python train.py --vocab_size=5395 --rope_theta=2410.0 --attn_scale=0.125 --parallel_block=false --init_std_o=0.00688 --init_std_down=0.00688 --warmup_steps=128 --batch_tokens=65536 --max_seq_len=512 --doc_mask=true --z_loss=1e-05
MLP neurons of a small language model. Each row is named by its layer, matrix (gate and up: input weights) and neuron, and shows model dimensions 112-207. Each number is 128 + 24 x the weight over its row's rms, rounded and kept within 0 to 255. Numbers have three digits each. A neuron's up and down rows have the sign that makes its largest values positive.
After each neuron's rows, "fires on" lists the tokens most often at its 100 highest values on Wikipedia text that the model never trained on.

L4.gate361:133154144116126128126165139130113102182098141139105149159117161148098099123124137138118118124107132082138105113076139131123114120086137141090142157151140119151138140089146172137137122132149139122126159108129118116159085152177105144108117133101126108091143101152110163113123125143151158123
L4.up361:118134081178143122089136143106180108105140134121115159160103119127162098128128100098062103124113117103124149138135118106100120127146125145102165135114110070139156166117097129107088149056150139172125117087124102095162139151125095126104070117102110100123106125157083137101170103142111151162
fires on: "al", "ition", "et", "u", "as", "est"

L2.gate463:100194129121141124125132103162123090130096132143124155150173164159108121154174128111166103130101142124167111099171151141100060145158142150129164084123141095127130107098135165112114145145126157183066120164134125119127140155127139115144135139161119116116131120134158128157143133126071157105
L2.up463:122152134141113162137138146149106072159101144127161153145162115146117142102146107138145082099142180118135108127120105142088086151154132141154100098135185101142150138114165139108119170146121103095088124112142153156148113132101105096106178133105125090154128158153187147150125097122123119169
fires on: " un", " dis", " Un", " Grand", " ren", "un"

L5.gate612:117139115123118153109130157161156132087140114129174105150154125124125072134119119134145147122160094126157147147171126148088115121136137142129107169150127122156161119122111128069115136152107123167121102138156133135126091174145128151095120110102155146118097147153124114111122112133150105121
L5.up612:137155139131093144140125125110182093052107095105128124072130093089088131128151158112148120112152142148197196149146138084126113142131118095111064133122111117146132121090118130116146168153142128137108152128162099164094123098111123114063127117082132151113140105173109152147127080145135106107
fires on: "er", "ic", " Mc", ")", " or", "ick"

L4.gate325:138125125112160151096097135096103133161122119164128138134138122133129158161167120129090106142115102141129138158112115113147140116174165144162136113132121163103114103141137093128130092155137119156121169132145114140170158147147163087127137136111139091145119152160071106114125131163114127123
L4.up325:132114136139096115133125140110100114092128110108098151094117147116117137119129117145140120117137124146117109137098122087109150142124102144121150137192149161075147082119081122169138130148122127130140102122122133132172139122123145108090127146152146110108081093126121136086126125165146152129
fires on: "id", "il", "ig", "aw", "arl"

L2.gate599:108116104126101167111163140179180118096115099115111097134102126137139113192146099123095137114139154109129138131139140135117093121086099122120161147128111155110116117094173154140124120087115200145167146141135142118158139109156135142093093139112163128106133122143186147116135124094109140126
L2.up599:096120157172131141140154105155133063103142119158122174162080121167102127125132166132113136146145122086130113143141152127110111137107111138134113136123152103152122152126112117080129114107140153125108110102131172122139152118145110106093144130122138102096118140141150095117069146136109164148
fires on: " years", " support", "lect", " Division", " days", "ration"

L4.gate61:111108117114145133119125116157159107125110137138115195095125114153135175140097094122094143138144153113157120146119141128121128154141104082124108121121111143150100126103146111102082117146151179126163110138155119131102178140129118138151102133105094171131129099138141159117132211107135146126
L4.up61:111140180113093120195137134085125086099155096126141168126139112143161132130148094077159157158098092120139133127126142135122054111097109133130154137135124159109145137089152130148133084155121169117125106131121137132116129102119157151146150129149146171128119125133109174106166117102124178160
fires on: "il", "ed", "ro", "amed"

L4.gate373:103095125111143124104154104084144134104142137092140142107138130091106147105122178099171111109102093113138147123113135078092171122080121114085161117168146103110117138127147099150149155133113104148166117078102101129116157142141149089128131135115138097164101141118124102083095168137136129129
L4.up373:173120092130083141082158127100114128112086133058150110160146125115135115138136135117160097118175110111095141125172104118068144102128122123133126107113155091134136118102132138116132146131131112135156134131104160105141156139115153149113100104176115110174093170154095149097110124130145139090
fires on: "i", "u", "-", "ir", "n", "ul"

L4.gate620:201136146136158107149156114130152144126164129179135106114163157123150133170097118153132125112122134107113139085123124110084143139114122136126132129125097098132134139135105087134103150169140154139121116119155099124119125133105093144102152155117133139100135102115154179116096148110169136075
L4.up620:110114129086113125136107056089181103124143125088102117076158117134123103087163123119086121116114145158133107104136117129115180107154107143078168133132123147138143151101106130143100140107139093137119151135150110110134125122096136114108163134149099127118093128116098137125107131066127116134
fires on: "if", "ast", "old", "end", "ip"

L4.gate496:127139125119133105131115125101131136157123157106153119125144107163127097151124136162149156168099094123167133159117088121171124075150114137113131130153148139123121130164133109097124146168129133094119114105119156162142116128155137119137091165123130134123146131125132123128080159123135135150
L4.up496:120102152108111137102163132100096144173141167128113113112107152134153120126116164106066154121203138173093110153105122177124123116108097142086195109172113153103167111140160188122129179104110115115124140126133094144118108112124128129154111130148144159127143132143132159132080127114079116128
fires on: "-", "–", "m"

L2.gate327:129100122120154179154121125159143109139106122123110121072100111137105104123157113111150082104128138084083104147159127105085102164111117150099116137125118091127124122170136100127102121125149147095119087118138115150161115138103160122156121161098154133118131118149157122132121098129150116131
L2.up327:103140080141139131135124133121135131123144165152153112132120135118152124132127134099105095125128121169096122130174092156129158107129123119101140135121110105167162109189119136128090134173124153140132112111120130092140115097116159165114094134111138119100115127172093153100102144172134086121
fires on: "et", "u", "ter", "er", "ic", "t"

L2.gate550:099104114118125133156096077128105118138126161113118121122135123098104140139158125108156133147132117161147156107097182132144095167143147122144147131144171126136124137130138145124135069116104117131132160157130104115047151135125156129147083106145095155126147087115139137148133077129099113115
L2.up550:133105129092110118171150138178140121146122152115138090124138107161120166126136144134128142159177123097103132105127194123132144142126065160151123159152126131132159149081117128160147113117108165102123128131122153078125162123102108133139080092111140145093196093125135108104146077150126084143
fires on: "ject", ".", "aged", "ly", "it", "pts"

L2.gate399:103144170153113074110125104130094126143146135098106175143125093140126121092110106131140099103174131137128144133134132112165100116156113124141145108088150121144122132098114173166105100123116128148135118161137111137140162112142147139159158101138143115080122128079139107163145161136131144084
L2.up399:135140154147135100094091119114150081173106152085099141146127063108106145103098088119124128123141102106133167075165122118081110124100157145154117124108125109136150121098137162102103134142106094162119159125104131133102135144088140170124142151103146116149129112093125107118150109147120178146
fires on: "l", " back", "oll", "ew", "off", " off"

L5.gate262:142106133132140146144079086160096137138151165164113124133130140149107121133138123129136125152145112163102113155154142127165139122142100135135166120152113135148147092156110106137152130139134086129089112150111115119181068130095140164141100118175162126125156104109097108093164098111161164119
L5.up262:130162115098112139133109137128160167157132090118145125154119147144125129128105117130106148148176134128182114140113100144141136115133115161150132136105149083117115157114167128145121113069172103153139154132144163137128092117141155187104133172152129091128070141115104154085060131085128091115
fires on: " the", " a", "ig", " he", " and", "."

L5.gate697:116145068109120134127151124112133158150101137081163130140121127149121150088135131146117083107123125102121151112105158101102109135139130082117145127084160130132152144117079133149114165120125155123168078102135120114147147094107127138124194154156126114144151113108119115119162174099182161151
L5.up697:145149146114125157109123134110100095141098142122119148126105120109137079123151116143188143134157144146143124128119081097109128133121154167113119127139086162152141155145146119129181152142137115122146112123122094102103182137137140183167179125145140110158122118105131120119142163105136100102
fires on: "u", "ov", "i", "um", "a"

L2.gate30:113128171094115118131148127101157139133144151108131159158123184094103122129137149142072127120123110117138108130173128108104084148128127119088126138124150130125106133138107158141183105103131145129143110132133146124126124094136118129117115114174087146100135106077133106116122161117120162128
L2.up30:100117153125173123131155103121149099107100165128136144144104105158137148167145120122178132096122134116130114099151142163176127150115097124105130135127142124163134098127100134104137139114143098152116140140158084155148138140155094135102102118131145083093151077156201125156079116144126138135
fires on: "ood", "er", "ats", "ir", "ou", "is"

L2.gate253:083138116136163136131114142144097122136136145101115160113142098118170150141090043143146129089120124144164129181125138109145128126079127151105139152149121132120160148140116105107116108088117150138137134116140132118131135112121122107097157090158139123077123106111104133157125100097113134147
L2.up253:127156098103072155117124150108102135118164154108145087131127123081146092115107149130130096097079116097124148106106146115115123121125104084144136142145138149137135105103128125125147142109124126150164103115113146106135119113137097152121179104146127099120104154074143080147164155122160159143
fires on: " (", " up", "ing", "z"

L2.gate561:080134124135115105146162132150130121138160150154133114129185104103154115136142102172132122179145126057154111133143118123156124081104135151125125109119126120136154107104125132120128111109179135114100122146140148109101124167089120150146118187097152128123096095147125137119122162150164146143
L2.up561:125125154114135129178102125126101136171139122129154137104136110152222138166110139123132146129130110152121102141142135097102119124107155087152168138151163129125097137154173137066160122142122154130088153137126128128150133138097131091100111203091161120117147124144129108204157103142134128123
fires on: " El", " %", " del", " Del", "gar"

L4.gate595:128105131086109147136145122109154144130093134140130149099112108110163103165122149154136143116083129133096120140147165146100155113118122123112152149133123164119135121132144149124114141119079122115190158132145169129145109113147174119131092148106138113127129102103122125130084106137117152085
L4.up595:099091137149111142149131152162140159152151163145124170145125127156117144168096128122129175092147145170134172121123139076104117168102124150113110114146148134117126169125158118127152100132149131122095129112122109148157131077141107122129141105142124132112158133108143117154111207154156111137
fires on: "i", "s", "mas", "at", "p"

L4.gate96:150140161127134148140145103134123115154136141131172146179108160114142126131100130110105150108120110142121135141103135105178075146114116084154169100128143185099131135124144141144129043139084109129117105142144132103121153098190154113135118151117113154146094093109113141090159076127121135124
L4.up96:100129138130116116122110130167157103125180144075122159155103113124152140081088104113130111143093103135143155086127118102145071145134111114102156126119103132165125161132099146163141103147128096147072151146130118138094133118136141171107114157112142114171156096127102125166142125115132119121
fires on: "ly", " later", "ially", "ated", "ally", " also"

L5.gate458:153109113127132121100146138175120152138124088089104159140096096145140169097156113126139081138136133137110083114160130121104110120124140137193106133143113110128125163078104151120137140122130117148132102136090152148143127138088138156134079140133181118174123142108170132131185157122121112123
L5.up458:130131112137120103118136141129138131199103092142102113124173149134120127087168130118151092104152129127131093113126138113136144109106116160101142106124120117124149099129117113132122130118104126153140120096081128124127159087107138147132123196122112097119138134137201136146101181129141170119
fires on: " had", " of", " at", " joined", " for", " led"

L2.gate609:124149110122117111130140092112156130113150129119149134149143146108124102107139155114109099122140129170160130176065134112124106119141108095114115129082103104152114090141095121124094137156123158122121127122127165152125134165141146131104124140166100102092104147156099113153103133124140108098
L2.up609:110134183108118113127090122115123134111084129099102129104137149118115090139160129146137129092123122119143139114123131126104098117181121118076090138123094159134091145120146137133151122159141111178176157106142157186114137163178131141093108162153103134127157117123108144159140160115134130097
fires on: "in", " 2023", "ing", " km", "ond"

L2.gate663:147081124084172149172148116135133157120130122147106083089123154081124166149126108102118133147134140131135127121152127117125121147102126125097142175149106170132195091114135132137126150132110140147102122122144129141160120128158163154126112134138114117121117160107097125133125085135143122154
L2.up663:100178126139169125152109137100164107122161121127153138157123137138126141125140125142133115162121114093134136128173142131087117123111159115165099144139168148136139120148099159169115157098131140121122158117113142062123129114107106126094089162115094159144144095142130093137110127154101109167
fires on: "ound", "en", "ested", "t", "and"

L2.gate502:149148132162113138110049134181097086133170188104116137145145136142143112138068111136149136161152124127124117096120119129119128116121120141123101134170097086124088112125135176161145158129101111133147081125111115100108116146144164132159141154080132141124115145174113110122163141103113141150
L2.up502:136080150137121112138065120133095121103150128109147135113102177159146136132127117104098164150136108129101099133132125120113117120167116116121119133145170081143124119106144175107101130102131094143137109127163132118135141133127085103108137110107136154092162148155122094128139131131155145107
fires on: " Del", "e", " La", " del", "or", "a"

L4.gate689:114129139112075106085134153153124114144088098107169171163151116133151144107150121113139134112103130165158117150124140101148111133162102132141142134157122158096102132108159126110094116190125142114122148097103097135180148174111138127126120101136115134159118133164128125155118169126097078084
L4.up689:131108143145121103089160127150180125128117107146128116149099076143115071119147169097163115136143156124101127102139137167108129121180146130144051174170112121177142117126150095158110124123058117129168160129123108159111141164128074111090114157148120090113123125125132151077115121121126086159
fires on: "W", " Con", "c", "I", "it", " ind"

L2.gate583:081103169120109148090139124091119117094103124130139166117122114165185135104121146125112061117108127125130125116131150147121134144163131104116135125104131107116098173116168181127118099130123130097123156094202119173122136116132143130117113126113095150123122157143140107166125111111125130151
L2.up583:136119146122087147149136148165150113125104117173144144128152103125158091159129144127118058151101105139161102097127135170099099097143152130152153103117140116104124122131143138131158110159146094123105173115102147125146148113116137146146101162066128118102066087129108118149148116071072141099
fires on: " Ind", "ad", " ind", "ind", " Im"

L2.gate1:122184153134150173154132140167087124141137159206130148106132140142116117129120128155119123125147125157164125098126165119125107159106139116118109102140132108137130119117122078147117123133138176133123144170096106124125111121098142193076113133096124105135091153147092129122098154181099147151
L2.up1:145181122141107133134176101124099093104082143141096124135170173090136081105129119157135151103123157160149155101146154131146120131158161104119170098120109088157152138101124108138085152120161113140151163136147116117136104163110109162129102118153109117140134111140090099122157143161112115172
fires on: " where", "ine", "ers", "es", " give"

L2.gate527:165099103106139140108098111140136064094166152144157104126166102103108103132067148122141145126126150178100127097160130101128121110123130137133139125121091136154139126136144129098146107129116139076138095105131115096112118070145133155138136117161113109160174129124101133117140122097088093108
L2.up527:136154144075128179108093126134145140119167114124168100164112144086158123119083152124154157107118149150101123092149148098134069134164140089157118146134125143133150135141125101157175173111152129120138139090126149090144162118081135153117115111109078113091150117108135119116147103105111108096
fires on: "==", " based", "te", "tt"

L4.gate143:131118189114130146108156104106090104106136137129117096116187146140109151162134111095152123142124149113124148136146117132129144120124096107164150186130129087098136148126142131097130117128101181122102089109114141111171137140104146105091143093102089171149114141104137116113130112115180136116
L4.up143:129155128107122101135101121112144144158142169142141117136125115139148082149081126130126146105196153125159113127121102131142109142167138102113119139115094115153147133137146146094114152158140133081094133148120161131096110164125184118133131146153124153092144179131104151145112114134118152113
fires on: " J", "u", "ib", "c", "al"

L2.gate559:114181108093107130106111097100141110134167128125145130144129126170163115108088163117168161109122144140153089118103140139139092121157122136119111085137182137162125127133147144101096131100129101137132081124182164144109104093110128121104128141113127162070140128171132117080132135098148123127
L2.up559:093121136110090136078127124115148122165143100145131108114153182143101129113130129133139168108154156125121125160093122138105113082164173143132129094140168133117172145107137121144123135088142075145167101120146148151163152077155157140145155153096134160108126132164125106110129111134091136104
fires on: "–", "i", "us", "t", " next", "mas"

L5.gate69:131143145116133109160112120114114167115140140158103123100123109124128141150184110180094146128100112093127129136148143127110129108146141121091133122156107136121196127079139162109123130146151149173101147125129139104115125152131126157152138140148128172095142148113122066112131117134140114125
L5.up69:128085099198164142109147161148110128156123114165156096090116139157167127132129099123156122157065124130091132165090090118123134123165118122125142143172098131099163107129107119139088166142136122174136106118116147124140102124094075115100168108166139135140128109132116118119166118154153102114
fires on: " I", "t", "et", "and", "ot"

L2.gate503:098141139110126114117148121151123153157096149131096160157112115106117150103136131125135159154133122128153114132164130101139104126134089092120148107115116085147116161132175105133101154150094139164119124142107115124138107098097088077172109114097107118135117159133139154142159130119139136125
L2.up503:133120124098193109164124136131134125177121118134154113171138134151146159135099152107101128096129150125159175096148096097112151123134124166123157139113130133118131088151188171149115137123088174108141170103128090106126073124090142184126181110145140114123146145139106142123130141104133116129
fires on: "m", "ue", " but", "ip", "b", " with"

L4.gate334:142128115093135151114126157141123176135127156108153141110150133128112139144108123124111125115103112152115088117091143142137104104121123123114136137169119138149119143095103125131123116145112155128159140159133142133135140149109144127129101118135192121158134131141118107123126165201157126147
L4.up334:156144152091153151135191093137162167125143152144162122162140135100144089088071092165133182123136143185122091152102143134103137132108151123111141107157154119114120127133087134101098133105127117108158151108149124074133164160143138115127126131119103109111111078108166128147163176140146138151
fires on: "p", " in", "ip", ":", "inc", "o"

L5.gate617:105111127135104139170085121114139129125119159105114180137104097121126110152163117132135158132140116117116127106129125151117146111140128155148119159130115138125128135126161136110089164149116125124149152137128123156154091107129123128149126136106162133134168100148111130122122096128147109156
L5.up617:116125142163140109095173140119141126166116107144088116165118159127143127132148102113141160137101085138120143142108120116147148079131103139141151143128158099081132115119119139115126080084111130082134172124098113145128124159105137132140122133127149112131154127130125106093075164125187147148
fires on: "m", "l", "b", "ke"

L5.gate666:128142138124124134132141125150127108133125152135100140144145156109126144172127138099115164155113125123155143132170132163105064137083106087141137119105148125127112147156158179105117156122093123176144083141126131131138157125094160148143147119156120184112080120123098156167129103143174138142
L5.up666:133132147143105079131172112093131104121148089143132126137081158075142117082133079122118105126148151163112119098141049115113181135120130172132156145082145170121134159133126158143087128117137117119115099129128125132143146129117084130089101125168090163125117125143110131138131133138137109148
fires on: ".", "a", "av", "ac", "ated"

L2.gate536:177176119122140150113126155137105139138131084136136184108126158149110090156114103110082176146108156109138149136129116166119151139133152144169139117126129112073099118134127101151158159126149130129122093152112146134156117141128125143145111118180101095135152091126157117153146129138123129131
L2.up536:130141108127119158175111129121121133140093134128124081108108099161092212099104123142127092141173135127120118144106143111170145116157140131143163132116121180149133111112131113085134190161096095177141119112080122125103107121138134149120117086108122135124124212118141140086149115142113174163
fires on: " sub", " under", " pre", " on", " direct", " co"

L2.gate430:135121151092106115133102082112109125147099179117126111126098092168114118145122168137089107117161110125111102105112121144116120118129104177171164115150126134140108129146120123152120104075141130121175135098114084158131138127124113150141086109136159119105143168114180104118125118114139121167
L2.up430:148128121075143138123151118111163138139133131143143115117126109149113128110153135108120183109126142133152194113111135101136162095085110105116091146119122111126114092127112096128134129133108141157146160064068134078134107141167119124148120128159163136119128149117096138124080133164092083163
fires on: "ject", " project", "°", "′", " Europe"

L2.gate658:148138136165111146137126139110111167152099095129119182109120116136135140109123194108147130093127135135107113155111114092100123149120133172159147101090149128111160088109107141149111172152150105131133126122109148168098110184170105162152124110117110089116132154111165144110124144111103127133
L2.up658:164078131176151074126134115122134157211091134132092128123150104117168105114165098138172131163105124093118106134173108118105114157117164125151141121149056147117136119072100124143094148110150128171159149090105131156147093142142093139090135114157136106142137157127156111115141207117158140128
fires on: "ings", "ation", "at", "s", "ade", "ing"

L4.gate464:086108151101134165128097083146143125105150127129136115112141129175106124094118177150163137110114104131107142112115097125115139097145131163128150129117113175085131094109106085140126116171147089111117160124096114137139138125122142168131104139095062105133118106130117122187147109133148118111
L4.up464:094112103114141131102114145148195130117105153095130097098165165121132169108096155150132084132137048124143129114135107141152118128118113168129068128123128114177104122152157130085094131134134108146094136136150132154163109133168127137170153160144136107138150098118110172110091100134106136137
fires on: " ab", " Ab", "ab", "b", "ob", " from"

L5.gate135:110150098135131130117129179156158103154160116123104087147132129100122141131144131138158127154106064119137136134126123103160115126121108124130155105077141121124101131146153117166111117116149134105125134154096161127141151137152135139191150150136117103159155130094175138074162123148124171117
L5.up135:109116108124119123064159130157145161122111108130132130132089138159131157158110146118163140174129115144128163117142122085125148131135138128146136120137165137116136099136155108137096177120122131134073142139114162147103128139086130128137160154111098136123093101128126161101173124117130096128
fires on: "\n", "r", "ond", "m", "."

L2.gate69:133135163148122116150101122101149106173137113096153137160090120114133127164109107166158178115136127125128120160132121109089141136175114135103150140086136124181144193158114117164156155107106097154154122103135128158114106181107129087148161133147102118134097144116136152116112151099137151136
L2.up69:144082101150112151111110065165131114142091164158124149139086105108133106087135140123137135168125153089120114164148123113126106124131124160136117081109176102154140115100128099141116105136163148160165122136122103142123118151131103112154094088093116116146136130156162109141127165138080085106
fires on: "s", "ole", "ax"

L2.gate64:128142103086103152103145090137116153120087138138091127123170097134156146135099149125131107164111110112123098148132126142150132086156102114124095096164066120150116108156133153151145126144159172108131129163148086083080101163134106122145068140150105144142118095121133102146155137161139110096
L2.up64:145137132145074130115157142176120141151102129144114125132176126153145088177108149160125095146114125127153097107123149103145117107157157129110138124120106089138147112107142129117142130073152129140121109145120089095108138128112111143130100162134107149131119134151135140160122121115119109102
fires on: "\n", "-", " \"", " by", " turn", " result"

L2.gate667:131117096116137109107140124141154166102142168094102137113140117099173126131113127123136115160130119094144118119099120144118164080129116069132130071143146149117101108173117117098144131123122171109120162117137095161103159113113122134135117118152111113152110081161114151115129091174159114114
L2.up667:141147106113154150091189158157164146137111158175138090141086117100118169147115146124122122138133059107157166099121142128085144137094141108150119123148160128133139106105137101152096141114072191125113182099131104144112125134112141139098121139153120168101080142105119109102084119117153085140
fires on: "e", " World", "ue", "un", "ort", "ate"

L5.gate404:127133149135110147131125179128180098106119164100097118119130123120096133090106104111098107128189138179113109134106126128095143133117161133089161109134146116152131135149175093146102115158199177116152158117131110159164120093139124110148131164117117165128139105146123119146162143160132119139
L5.up404:193128158137115092087104140101160134125123142085149167114080164090151088125139138128169157164138120128154123149134175120119158140125102135144179128163146139126109131145134115139097137075142161118089126113134156127138111142142115146127152113120141126169103112181145126103140133097101134084
fires on: ".", "ed", " States"

L5.gate175:095137126112143131124075140129092138152140125136129158145128126126098162143160055141107110135134138116127077132102110147098138123164134082134142167139163110107146113159115126110111134118129178149151125139136112108138141102127122157118115127140108130135159141153113124162087136119168121103
L5.up175:145139126160091088126131139124138124106186079114141106124100101138151147143135139153151162101145118119124165126136120095092130157193166145131128088127141099163122152129120135083123126135115144143155156081150096139148123142115160095156098109120109127106083092124114107148113167138092141142
fires on: "z", "ch", " Sch", " K"

L2.gate268:164116135128114093100152141145130096095105161104137156187091127102147118110153105140166155118164136124079120139108102149126163145127111127156116157120130166154132121139146134132148131119098096100120138113116155131141111156154080121140146142135137124105136153085141119102112150124152154127
L2.up268:145109121134117136139145117085162105181104171110092127139112121126127124102151138092122146111163110108095115098103081105104121096152115115105135149116155130127110097131119106116076122106130126118150107089165175138103122161114105147126145167109115132115140147126152148133136123100124191099
fires on: "at", "an", "ot", " review", "ption", "her"

L4.gate511:119087154104169156116138130113103125110103107086099160117131144145140115095148133157129107114126119159141137120092129169121132153131158109104131170141109099146094116096132109143111132142112137135135106138146137128168118179146158175140106139116108153122136154097149165129134159099099064098
L4.up511:114116156098103097110124108116157109132131131104160132124161175156156139141136148110149125100126112114147157149132116123124113181108105168156102152161145127104094110140121099119158158191119091098110161144127146165123134179098134198096166121126164101091109136121140112177177143141108143122
fires on: " ab", "in", " left", "In", " Ab", "al"

L4.gate354:117124064124126095108104102178129176137110127164082133164134120145117130130131116117115092128134069151128144097126153127160169079103130091127146093100113162111139127103103124138082132123124118116119151055152169141123071143105140140139123110122128136128171168133135104157080150107137154132
L4.up354:092117138155138121175130153135136069119143114145152128133117130108111099086153161130135108094114111149133152150130131110143105134088104093127153106137135121146120116145113122124149136126115174114150156097120130149102125134119112133160087134092138186070107116147161125141168117047133140147
fires on: " and", "|", " or", "/"

L2.gate144:107130121117134121116142178084103100131136133159155130131145144126086108128119086141147122126169117116122144127130177129110153088103110124163143134129147123119125134134151136129129132129149133105111176121111072109139194156114078191146138139116156144111129111124095144140114151153132092159
L2.up144:115141156133196133126115129113124116119180175148173059111177165079151141130154180154182143129151095115131102102166124163140120121097102119108152137135129129155118141076136162113113149099119116118142118168148102122151151137109096149105113128122146118106120088173101132143125110107122122121
fires on: " public", " real", " civil", "ual", " Public", " social"

L2.gate545:122146090109132136171119180103127133140134110128061132096079159150146080139136167179140105079142133113136163131129127137144066161150094120118160102141121174130147085060172128134118119105118133147164083118163115106156085104132089097170153138155136118144152148161131149120149129130142141134
L2.up545:105138141128143145162118151150084151081140096134147175137121155128106153176131100127141114137117140116126107104096112124101151100126100121102122120128157111120116120102175128096108137141098089136114140121142180110118126163142092143086104124102143097128165146106134133083146131149096134091
fires on: "j", "age", "ion", "one", "ad"

L4.gate34:154105070115092097136123153171149128152163136167130137135114084150148156133115147156134120115119109119109122114101122119131132123135107079080109120174119099158100141094157136128143150110126131139165129096165120096112104139132135091134125150138142114043063126159141107117125107145127140115
L4.up34:119122098147110163149120104150129115161147137100135108107113094149137130147164114111104131119157146124155162190143151121126104117159129151154198145102110125095166164153124155112129104138106131138168148108101116149100157167130154136118133112174131136120160118084145146147156154105113158092
fires on: "z", "n", "m", " her", " that", " his"

L2.gate212:117122094111159092090120126168089105082099108141136116136182153090143134068163125114137075123100133126116069136137111108136119122092106150119102113124127110179141137096105101113126123088119137119105095139159121115125131102080117154142094124124103144125070146154083094129142110090129133095
L2.up212:117098096126145100150100129155089136104165171118116107183127142095155105093120116130118096101151145116109137138127112148099119162090113099128135172138138133130127131117112148107116138158116165144156125158149136137155113156148126139100177103124133130115124185119151100123112151071114125111
fires on: "ul", "und", " on", "ph", "id", " for"

L5.gate643:146146119187155110159096095122172138108116147155141120157133093099097110119073118104103129119116155119120101169146156137092127103126123135102149152060154128130113096112109130113156117094145154122123134109112119134110121121136157136120165156113147066118117096113110158166158162142152128134
L5.up643:114128103107114148138111143116104141131140119105147127086134138148093099078110117110110117112172124128159138119104153116096124133117123129098101135134140151114131089141128122077088082133128119123177113154157106125126142096101111166135097113105119120147128114090116126119136153136158138102
fires on: " or", "or", "h", " about"

L2.gate491:165126134137092170151123144139108112111131106080112123084097114138164118143074099113132140154131188143107128166162094122114135145139160171080119129113111130143151125132115140135119132112139122145158120133103116169135159124121134124133143172167150123136134123116105145094134106159136107087
L2.up491:084116109146126152166108107120154163106128127107112117124134128110119139140104083118139103162185150129127105138127117142154152130177149154128123110166155106139135153097112109095073133134120151099172125115159196132090186127150107145128152149135123140163103116123114104115162128125098103128
fires on: " sent", "ed", "ated", "enced", "ted", "ates"

L4.gate594:145133114122101145121135113130108116141114120093121117137181121173118099132097167121111155101157118119113096145162135120127092162172100178085125121105112111111102184171118146155109121112166146108109140095118194137133136168174145139115086144099164127100145127124135087137140151057103109137
L4.up594:118121153194087136134058140173100139126147137173148122199133100163143178136142161108110174132158116131126083138125102123117144136079132130167117098102085109158114137129137115117189091099146122112134105138139116124124122140091138147163099103084122132135085108128145080124129181091148143130
fires on: " out", "th", "id", "it", "ot"

L2.gate300:146148101159122105135120127107122091145132115142153147097153145073141134119105100099143105136163070111080133111188142124145158143109140173152108105204159118167127107130149096200093143087101107104126107115146110127088161129103169148108174147133121141101127116128159105165173084134134114114
L2.up300:092169145143117143141118176146135113137101119153128122120136131135119129105126134133193135096125112149120130072126116100108112128132152159178152106164153190142120149092140126156132139133107093133112098105103202138158119136137121128137140181083176136167151126146164100141116158143110118134
fires on: "r", "oles", " use", "ed", "un"

L5.gate571:152097132144111142182079143114102129160129120117134152124109117141119121151103135137120151158124147139123152107172108133162128122149102100132097128156128098140132135134157086107158116124143120144129123085097112111142145089152107172124113174149117108167131098130127096116110153131131130104
L5.up571:115184127127124127175127160132152122119147133145157138114153079122112107110124100138124164097121155167153134157143157144173150134098155145129086134111135176159135164105105172146134119132119092169132143109113148146114133107160122105124156103137159135128100135100138096086155134129114137185
fires on: " M", " by", " model", " 188", " one", "j"

L5.gate102:140122105106157152082120126128117117137140164121137090133110098150191141164155150154139142117137113111084161085111072148099118143107152140148093090101099140093151075167138138133117140109098156117123142109108117135137136171104159120145132126098130167114149120135119152099130149152174181149
L5.up102:152106155136106095143135151142123121185151133125128105119120131184145104165106151127122117117102099117124103111112140123083094139097109149143086147069144165109131118107125140122123159160164138145140081136102167161115140173127118118136174112111140138142083139109079110123132128183185148136
fires on: "/", ".", "19", "ly", "t", "et"